Weights of a small GPT-style language model, trained from scratch on English Wikipedia.
Size: MLP 2304 SwiGLU, vocabulary 18895.
Architecture: RMSNorm before each block, rotary positions, no biases in attention or MLP, untied embeddings.
MLP neurons of a small language model. Each row is named by its layer, matrix (gate and up: input weights) and neuron, and shows model dimensions 352-447. Each number is 128 + 24 x the weight over its row's rms, rounded and kept within 0 to 255. Numbers have three digits each. A neuron's up and down rows have the sign that makes its largest values positive.
Before each neuron's rows, "fires on" lists the tokens most often at its 100 highest values on Wikipedia text that the model never trained on.

fires on: " to", " from", "ad", " of", " between", "d"
L4.gate1897:145129126154066117123095108112121180148100150154174152148134107147121084158152126138122125125120180150074175175150150158141159135131155083098141166143143141185124122121171133144122126114134131140113123115161135125140138131121122122135158111123164111161101122091138131099156142092122146161
L4.up1897:125134105085109134147119134122117140133098129089118155115143131137155099141150136122109140116112150116119130103145144179156167122123173131114144114113127187148130123164145190125142113099185132099126151101124138181145168160079128125109127144175138120125140138104114140083135121157146119132

fires on: " as", " so", " was", " are", " is"
L4.gate852:128107122159130189099128153088098079136116113113133143122115159118188118142108182157102118132120131125064053134091139164153100079113114154132119114153098092091153184105119096162140113125103122120102135148103140110126130141120128129092122103091126142131125085122140130099098104138115133154
L4.up852:118130128113155173116124108126097109162129127124140142148131160127165134120143159162130114154089128149092092138156133127158102133106128112088111099131145146111139167081110119128141146100104128150130148135111154126145141189140140105107125106123101133164199082098131171135104084115116093136

fires on: " and", " as", "ou", " a", "atter"
L4.gate620:132104121143165121163113098139110119171083113135129161133073152096140133144115105136150123173147152139093105120130122138125124108095140117128139133156148147114169098127149133142153117139124082149150126102105160075122108110119174124166120133139121089151102141117151145126126123125157113153
L4.up620:121126125116166150103090123111145126131126114152111166119180121099169154136123109079111116124150140099116131141150187160123132144126127111135113138103145175109116187149144156099137127112124115143129128121131182153144111132113131114113132134089153163128132101133108143148170131118135115099

fires on: " in", " of", " million", " PhD", " months"
L4.gate18:117110124153116114127104134155116106097113131111144108107114122149136130111115120155128125094140127115144142111169161122134125118147072088146143154215131135100160103116193126088134127158144167156099158101118136129161145146156120129151113193132151134143124118153095126101124138142146154148
L4.up18:114091141145122163133108128109142134116155109100142095120122136128107117094094074118098095148119118139128178090140115123109163094133112119124140123142119196185116117082154126107109130141149166120100118085144099145104151167173062158129139083152120072093088154125099159126124136177117160162

fires on: " |", " 0", " /", " 1", " 0;", " 2"
L4.gate2125:106123168086170144121149134108097152103131129139104099151172118115102151164128106149130119141124167133111152145128146116101121172147120124145143143131103114113077120124103073126159117123131079163132109092147151143157110095143159124177135100130134098149126161162174098101119096123118101099
L4.up2125:090179097129148154110120108086162159118137136148125096102111148125139169108155152067120148126139111092107157115152084091144130153130167144086116135122097164127135142159143145153155129126111078145141098142111120155112123158094160122138133146112088081091096113082123090134103136108136128068

fires on: " |", " 0", " —", " Championship", "\n"
L4.gate578:101128155107134103135126038114136132125105134141117110156124155110127129124166159097135129113179138145128111113098120181112129139149151115121158150124081084128126167141090155115172135135131118109114135123157167117120120134115144134182158129139140136142145151136108141146108103140155141170
L4.up578:098156115110129099163126114103131113157108134116106110069161149120083113091128117120108156148115112109127138112100095129139121149139119152152073150106083137159133144122127157108128132150159144161101054145104133142111130087151124158146140119088147159138102134090163162148113092117156195087

fires on: " with", " for", "|", "\n", "7:", "ager"
L4.gate1902:138162135117143116127107085098143131147087116115084124124107160161152101144119177100128148167128116121114084119131092147156108148071118148090124112154129109132155117104158186065141134113112099121105124132089124131108142093091165126118143111136132188150121145152117090161112173176088091156
L4.up1902:091112139113155121104098106120122138113109109118147140097138158094139084142111082141118133133073115131116118171156149123127141180088119134095138109123089088108144138114150102116163147155126126136154109152127185101119126099112144134105134099167119157132147122136083158133106114137089117096

fires on: " and", " is", " started", "ung"
L4.gate1003:154146161121163086117109096180130060132086114116120139111155139164145052128157097152124124135088125135138127161134113113141111113144119152156130133122139122118123143108104133167134098113159139186115144114105119148102107141136107115099146143126079149116099115106126131135150138096180119127
L4.up1003:114169129145096149140104094169146156135118134170095113115197157096150130108108131140119140107118159138126144110128152121095141130133140139142162111124103129166207116155144145137138078070147127113114117131150134121065141107127112139108119114126128127094097158138127120117144143170144146124

fires on: " of", " |"
L4.gate729:090127100195134110150145116084130106137122180146161105105120086148132143094128150201121112119123133130147156166137139146118140110122110150149134130136114156105131087140152107104182108114133123118109144133109127109108162103148101163129169140110119080132102152112170149119140136117151140152
L4.up729:157086079126169100132155142112122109180140129117095119111113124126147111147118073203119166128102067098132146094150107139149162112132099095105113122142116174140127155129113120112078070156110148109100110088132102128158162124121096088117140126100130130125145132171124155114148158152116131151

fires on: " |", " also", "|", " a"
L4.gate234:075128148158151138137106121149106163122107121130141108117125112150147148137148122116160146083146103114157119165179118140115140104132149139179119122117106156134131152118166131154150109122099121116127105095118151135084136148130137131160137109184151155141095159112163201115097145121145120155
L4.up234:110137140151094125141128116098143129142112125160129154101142134101132077153135159157135116116089156134147142128133131149138158082127120125179109100144087126139115146095144068146153110137157144106109147139154172128139103112138148148162149139109116139152153088100115116109148116133165145150

fires on: " of", " on", " along", " near", " to", "s"
L4.gate1209:108172119145135150138068142148101125149128150120123119140137186126132094181122112154116114122110125151157090130128160165127149138128121111139161115125103108153092186107135118124113134120137139112125064116166083127106145113110144098129150110113082146146098101144099139112145107079151119121
L4.up1209:074163121115113139133176120145093124153143111111112191139192125130129095161142094102136093136157133104164116100154114148106157164104122084159169113096126159160128155113174133122100131121181170133140115116140132147104180163106093098139148113142086151109105162115147138121144146109094114126

fires on: "-", "|", "\n"
L4.gate406:123119141088134113121103146109123134163121176139131096110134121098126125141120139081146149081111150183168120070123155153159162138094153132127172081154122154159122167117129109165126091154152119088082137069142114129119141097116108123088181159080152128166103127126172146126134134123107078097
L4.up406:123161130133209125141127122111093107137124136146148122086126134129108152148159181137158119104100121111201127186111134086160177124106150134167157166142117165162097103123160138091140155162168123092090114136097106145130149101108094140116099141128126176121122127110111139118167127120133106122

fires on: " as", " and", " so", " but", " with", ";"
L4.gate1472:132114087127153123109108146120135100093129163133166160137109109169150091144139139124096177128121173166140106182138148110134114091162093107105121146115127108148138134095199121116114139164111115177147152122108161094136130137131129086121137131111117137169161089127134147103116136160105126159
L4.up1472:109085107119092103123076155144136142109112123136105112170099121126145114128128148197098146071119150147152133163119125124149093092103129162132109151112141145097091142108165120099136131122144126203113127146136155155136102143118109109109169122137144132185192138119158138124136076128088132143

fires on: " ", " |", "-", "\n "
L4.gate787:119135148132146119151090123147130155129125145135118159138158134101119094104148117156125113089059140100129129112103126123161150175149098119147134138115125112166159096137130146136132123081084167149146153135123083110164108113121113165140081130103170136116134155133108153128154121177182145107
L4.up787:129126089122099201141116118123111155113111132163115176125126131133159109123148149127117123132079129116119123106112103133131098148149167168111143082085127140142115131130132131145115134133085131174170137116116127120132129084142149104088145147135119159142141115130127148143113091171130117139

fires on: "-", "=", "i-"
L4.gate1464:115131150093155125102105103161129113129122139126117149178138091126089126182139150145162112114135156150131098130133161150115139122142127120118112117104080179106154100156129091120133113163167112086139136123112134097167151081130114129126116114103099151087126149111154111113122122124130168118
L4.up1464:145133108094076130110132119096154119160129163122140129178151091099160141113124117095122136104113130134161097159155127166130110153108145165137122114170089187104126133143099125173105094094077131131099098117099158111142148128146118087120127132119115121128114149089101143161055172124137129107

fires on: " A", " and", " a", ",", "l"
L4.gate1035:092125127129127122133161167122132093122072164139162098103111125124155118122126148141118097155108141151127121102134138129163108133114134177144141105159158161166172140139121069120172095124116096139156147142148165099128157133180138119134147167102139148113083138132123123153136097139147113116
L4.up1035:126137110103090182090112145143132122147142117140154162135139154122126169132119103126120107148158096189149171113133162126119106154134130153103175134127121120111127132118111124109153109143143148145172177126151124115117086130134160119079094100112113128106123125175105153100132163129126111118

fires on: "|", "-", "\n", " |"
L4.gate1878:084140138117116123125066125124113117131080113175115151148136111103158138146133092117149104113128138128117099146143130171130103185151128135133132124105124110083166094125111110100091174119110107121180162139114164098138122136165108155127129114111142123109125084116084126136125117167097081146
L4.up1878:141117131085153118123092086122159077132161104163155148107146117099145122167102140130154073151098164140149169182102103133137075138131163129129112139116113147098131116109127120081087176112097144097141175132124165107149074116173139115116114125120116120106108116138132149130139099140141115110

fires on: " |", "\n"
L4.gate413:122149133146121118113118097120147147129112123172107151129107112091141138116125120111121137152133123116083108137107138133127099149146099101160104132152074101117113155122149120134115144055112102195175179109138120150154123116124179133142073116136177107131137111105154156097137093119122136174
L4.up413:128107180129120150110130167118100108135159117149120151130120151088161166131116151154169106179085162124072127102105172151119151117168101095123148126160179081134152087131121114102117148106147134125143150132090183098109171113084130156151120141099094118114135124142095100168119138122142127102

fires on: "\n", ",", " and", " is", " &", "ić,"
L4.gate314:129149128118138091112129122102101077165143122120145156137145124113135114155165125141119130151137116107133115163074128159149140119114143097110083141164175142080109101088120129164135110101126119148075164146138135108128069113065124131170154112085101144122111130129124119156158142123146127127
L4.up314:174130089109158133114113160105169098132122146155106113130165074142096141109097149150055119145130099156144094131162134133116166119122155115127114134159119142101107109171116143110147093086144123111131151145156156131095119094132149132131183095116140126135134143119087127114108139120104114133

fires on: " and", "ed,", " but", ","
L4.gate881:104134123176158130106134128104091125137119132162145129139116129139097110144154125144127140172140199173127138145145121130154085113128150125096126120119088122105096144075173080114143184136137121137158158181165143128120139113119106147098115087120070146139096105101136128122147151110116095185
L4.up881:118086099142102145157112148119129118162061143162113168152128163148120143125105087128121157140143136125144134137161105111148088120168156152074070111113153124131114137107117096142100150106121118126057121106149118096115144126134138123101188118166118117178150102126115118095163116144137167140

fires on: " of", " to", " as", " with", " a", "ing"
L4.gate2199:121133136118120078143130148110139122126081116124125127090112102112128119080120161196117116126152149134139124137140125145119137139098135153124125120155110150152119114145154102144132157118097167153099104114139114138119157112144116133107133121153151147108126111158110126116123175111118174139
L4.up2199:164126121162138125150122120112151119142142113180148144113100129119158140096119114150128083122117120122100135150126142117144160148116163219106134129114129137118150154110145131166134140081108138092120084136147101119143163129120122090119113156147114153113134133192116097108144124149114147103

fires on: " and", " to", " World", " is", " than", "án"
L4.gate2153:110128118148120087111138147186099129149112137169118112111108120129167091145144089116116103127132115142124146127132153117147112100162171068138107097129166159137107114088146147166089109138139149141107135126135138097097109128085125072182144125146155086155082108085098111136136157086185174121
L4.up2153:104109142144149181132130152094121170123161147147136086121144134143120179093136141139097122115164122124083100113152135117102100109119153079076119114136123133102165158152156151134102125096143163146154137093151158106138125119126143130123131133097122151121103128084157147143139129134135106169

fires on: " by", " in", " to", "i", " into"
L4.gate1864:114078125123156103102124104090088104148141124124118115057126128105112110096163164142121092140163129140113125130144124135117107151151100134104112132197114108081132087127114146123075111151114091158125158108129111139155103121134104154145131127159126079067126127117126113151107105100133106154
L4.up1864:104167173121166096174126142123099106151142129109113119119131168123105105135155120128106129154116134099155088167146146130141105142148112152133161110137151104080118124107117100166113101149169102109135131084148104141133124157176130137122123106105201140148072158135170126149161129143117088130

fires on: "\n", " He", ".", "===", " by", " ==="
L4.gate793:150124137121125119135092134118148126132174136130159168130137117091131150138132134134165108157146123127142084100126156114140163123102108128154145096136160129175115167118148109194135129122159166110100122089134082117125169132141160163124152137132118138094100108135120113113141137099107126140
L4.up793:163132087113093107160098150132118156142132163154104142133152173114134130154162073168146129113144149106142156144136165091144147148086126107140145129116116134090100161128091133116141135132145116125122144109142084143087127133156121139086121170108140114121118095160161120139116138127104147143

fires on: " |", " million", "ry"
L4.gate960:136120114165169105131078145110151135117122157121161101169107135155113091130104151147139108130117157126119105125155140140169133144108149150116152121125104077129159086162115103118144096144113140127143103147107159118132166140144141153122168142069117127105117141135094178148131131137157109120
L4.up960:122144110119138159129142103098168117160145159162115132186121108135125116130133124148132123115155133145143170113121106113141119134102112147135113104109091186106142114129118148143140141133132079134084191148119140111141156133121104081116118135118111080087142111106104103105160096109105116161

fires on: " |", " his", " 0;", " career", " a", " the"
L4.gate1308:091126083102134130118117107153113143144142106107118084140108127177140131184104117099148128139122116123158115116121127164134136114095089159145122121127118114100088097125133138119118124136135166106169162147138125091135144101181134135152102127125153147095131158133121139112063123161126157127
L4.up1308:142112130118097128156105124158141151162115139109117092089120113076133134093166108106158108127136105138136109109126106112110146086130109107136116116147086087109133090119153110119127160155163126195110149159145158164118118113056136143172123105128112154114174138097098155105140083105126086130

fires on: " to", " where", " on", " as", " for", " in"
L4.gate840:110127130131122104141143149140094150099096146134137137115126121129120150103131133174174167134172128148139122122109124124155109110134116126140105105133115136110111143125138136126120144138170080155143168112092139115123133113137113130101127065134148120080131086107113120090070118141116169082
L4.up840:105130145191129160158184157144097098177105145157079091106113148134116147150128142151142117155149114099145136113145117165129169153129078118095110117116077134092121145095132098135167162146178128099171169106151136137117144113133135169138113159090148148125159100159119102147113134135114141131